config.yaml
num_hidden_layers: 8
hidden_size: 640
num_attention_heads: 5
num_key_value_heads: 5
head_dim: 128
intermediate_size: 2560
vocab_size: 32000
hidden_act: "tanh_gelu"
norm: "layernorm"
norm_place: "pre"
norm_eps: 1e-05
positions: "learned"
qk_norm: false
attn_scale: 0.0884
bias: "all"
tie_word_embeddings: false
parallel_block: false
init: "normal"
init_std_qkv: 0.0235
init_std_o: 0.0291
init_std_up: 0.0336
init_std_down: 0.0336
optimizer: "muon_hyperball"
learning_rate: 0.00983
beta1: 0.95
weight_decay: 0.0
lr_head: 0.00925
max_grad_norm: 1.0
warmup_steps: 200
schedule: "wsd"
decay_fraction: 1.0
decay_shape: "cos"
final_lr_fraction: 0.1
batch_tokens: [131072, 262144, 393216]
max_seq_len: 384
doc_mask: true
train_tokens: 1066000000
max_steps: 4501
dataset: "wikipedia_en"
MLP neurons of a small language model. Each row is named by its layer, matrix (up: input weights) and neuron, and shows model dimensions 496-623. Each number is 50 + 15 x the weight over its row's rms, rounded and kept within 0 to 99.
Before each neuron's rows, "fires in" lists the words (lower case) most often at its 100 highest values on Wikipedia text that the model never trained on. A number after a token or word is its count.

fires in: "s" 21, "act" 8, "jr" 8, "al" 6, "u" 5, "law" 5
L5.up2176:77 51 45 63 55 58 51 17 47 68 72 58 30 67 70 43 45 41 29 59 57 78 49 56 40 58 28 43 55 44 37 59 66 53 34 29 56 41 64 40 30 40 61 84 50 41 84 54 35 40 36 62 37 64 40 42 36 78 67 33 34 55 50 39 82 72 60 42 48 53 45 86 47 70 70 56 47 50 64 56 40 54 69 60 72 34 67 44 42 63 73 53 47 57 73 36 46 42 42 53 47 42 46 57 63 62 59 44 57 63 83 50 64 64 43 45 69 37 33 67 32 42 54 61 54 34 49 35

fires in: "moved" 15, "transferred" 10, "according" 9, "due" 8, "referring" 4, "compared" 4
L5.up13:68 61 49 51 49 54 70 45 30 64 53 46 30 50 64 48 49 34 40 78 45 62 43 26 68 40 52 24 51 25 47 51 49 59 22 71 67 51 31 31 52 32 54 50 48 70 31 35 30 70 62 49 40 53 33 46 46 51 63 68 43 21 13 37 64 50 22 39 65 50 51 46 51 43 47 45 51 35 71 73 26 48 40 25 78 53 46 69 40 63 58 69 40 45 61 77 46 36 38 49 45 37 54 34 38 72 66 24 39 64 28 41 48 66 67 54 78 47 41 56 33 48 42 55 48 34 62 62

fires in: "worked" 17, "played" 14, "appeared" 6, "playing" 5, "season" 4, "working" 4
L5.up1563:44 27 48 46 38 43 44 43 42 50 55 65 42 41 37 80 57 40 33 44 57 55 51 22 64 40 47 57 35 36 35 37 35 19 32 47 37 41 57 59 50 25 44 35 57 70 31 08 56 53 43 46 52 65 54 44 24 60 47 51 42 57 45 66 45 55 59 30 74 57 62 71 55 18 28 24 53 42 68 60 57 44 50 42 29 31 46 46 54 70 33 49 29 43 42 61 29 60 16 42 38 26 57 21 56 45 22 56 18 51 99 54 31 17 32 52 41 83 61 36 32 66 19 52 78 44 59 74

fires in: "according" 12, "order" 11, "addition" 9, "unable" 8, "able" 6, "due" 6
L5.up797:51 76 74 55 61 61 52 71 66 49 72 63 62 68 26 87 39 36 27 42 58 79 49 73 47 36 54 30 55 30 61 62 49 53 34 70 57 63 44 62 39 44 76 48 21 47 56 39 50 34 61 75 50 55 19 26 28 76 45 48 38 26 59 41 44 40 40 78 33 66 61 60 67 45 45 34 59 41 45 83 20 32 61 51 72 65 36 57 44 47 49 49 53 34 75 45 62 53 43 70 41 48 49 53 69 54 38 61 56 56 39 39 40 39 54 72 38 56 52 24 22 38 45 34 22 48 64 73

fires in: "al" 53
L5.up437:67 55 38 53 49 69 67 38 62 72 80 62 54 56 45 57 51 44 83 42 54 73 42 54 47 56 45 46 78 64 75 43 41 48 42 51 52 34 52 36 18 40 52 49 61 48 56 87 43 54 64 57 37 41 29 55 49 50 31 37 60 59 44 45 65 64 52 53 57 40 63 42 46 72 58 53 71 50 40 58 64 31 32 66 42 60 58 71 41 26 33 45 80 50 27 24 30 49 60 42 47 54 54 21 54 71 76 38 55 16 71 22 75 60 45 23 75 73 29 48 75 37 50 38 70 58 46 54

fires in: "united" 42, "michael" 6, "york" 6, "rest" 5
L5.up912:36 66 44 69 66 34 35 77 36 49 69 60 33 53 40 54 34 52 50 66 63 67 17 46 49 41 50 35 26 41 54 52 61 60 81 45 71 63 54 47 57 29 57 40 35 66 60 52 37 30 38 73 53 60 57 15 51 47 76 41 35 60 73 42 39 46 63 68 45 64 62 54 52 65 37 61 61 09 52 26 61 63 66 32 59 60 78 72 63 44 48 50 43 64 53 42 46 18 40 55 51 35 52 63 60 29 50 84 39 19 48 80 57 60 33 41 46 57 45 41 44 79 28 50 54 51 35 57

fires in: "such" 27, "well" 21, "long" 11, "i" 4
L5.up2147:61 40 27 29 75 48 57 54 49 74 60 55 49 73 21 36 50 18 53 59 65 62 41 58 39 42 42 71 53 41 26 55 52 50 68 75 34 19 60 44 42 54 50 29 80 38 58 31 35 55 65 23 29 50 56 39 59 77 73 59 67 36 50 44 34 53 37 32 93 37 53 44 58 45 53 47 30 37 85 74 25 45 50 56 22 33 44 65 70 62 47 50 66 28 61 64 85 26 37 50 31 25 53 51 58 59 79 41 65 68 36 55 39 79 55 57 38 60 22 58 53 47 47 45 35 35 50 47

fires in: "where" 25, "when" 11, "with" 9, "his" 5, "al" 5
L5.up783:60 42 64 69 63 59 45 66 75 76 43 64 59 72 57 58 59 62 45 76 78 48 26 23 35 63 64 55 49 58 57 50 67 74 53 45 64 42 45 52 40 33 30 64 50 38 57 47 46 19 41 80 46 49 90 03 28 18 69 23 24 46 85 34 46 45 30 36 45 45 34 26 72 49 56 36 56 49 53 40 32 47 51 67 41 74 50 48 55 46 29 38 70 47 62 52 31 82 49 33 41 51 68 52 56 74 30 55 57 37 57 62 29 52 60 16 66 39 38 34 30 59 45 46 71 60 54 74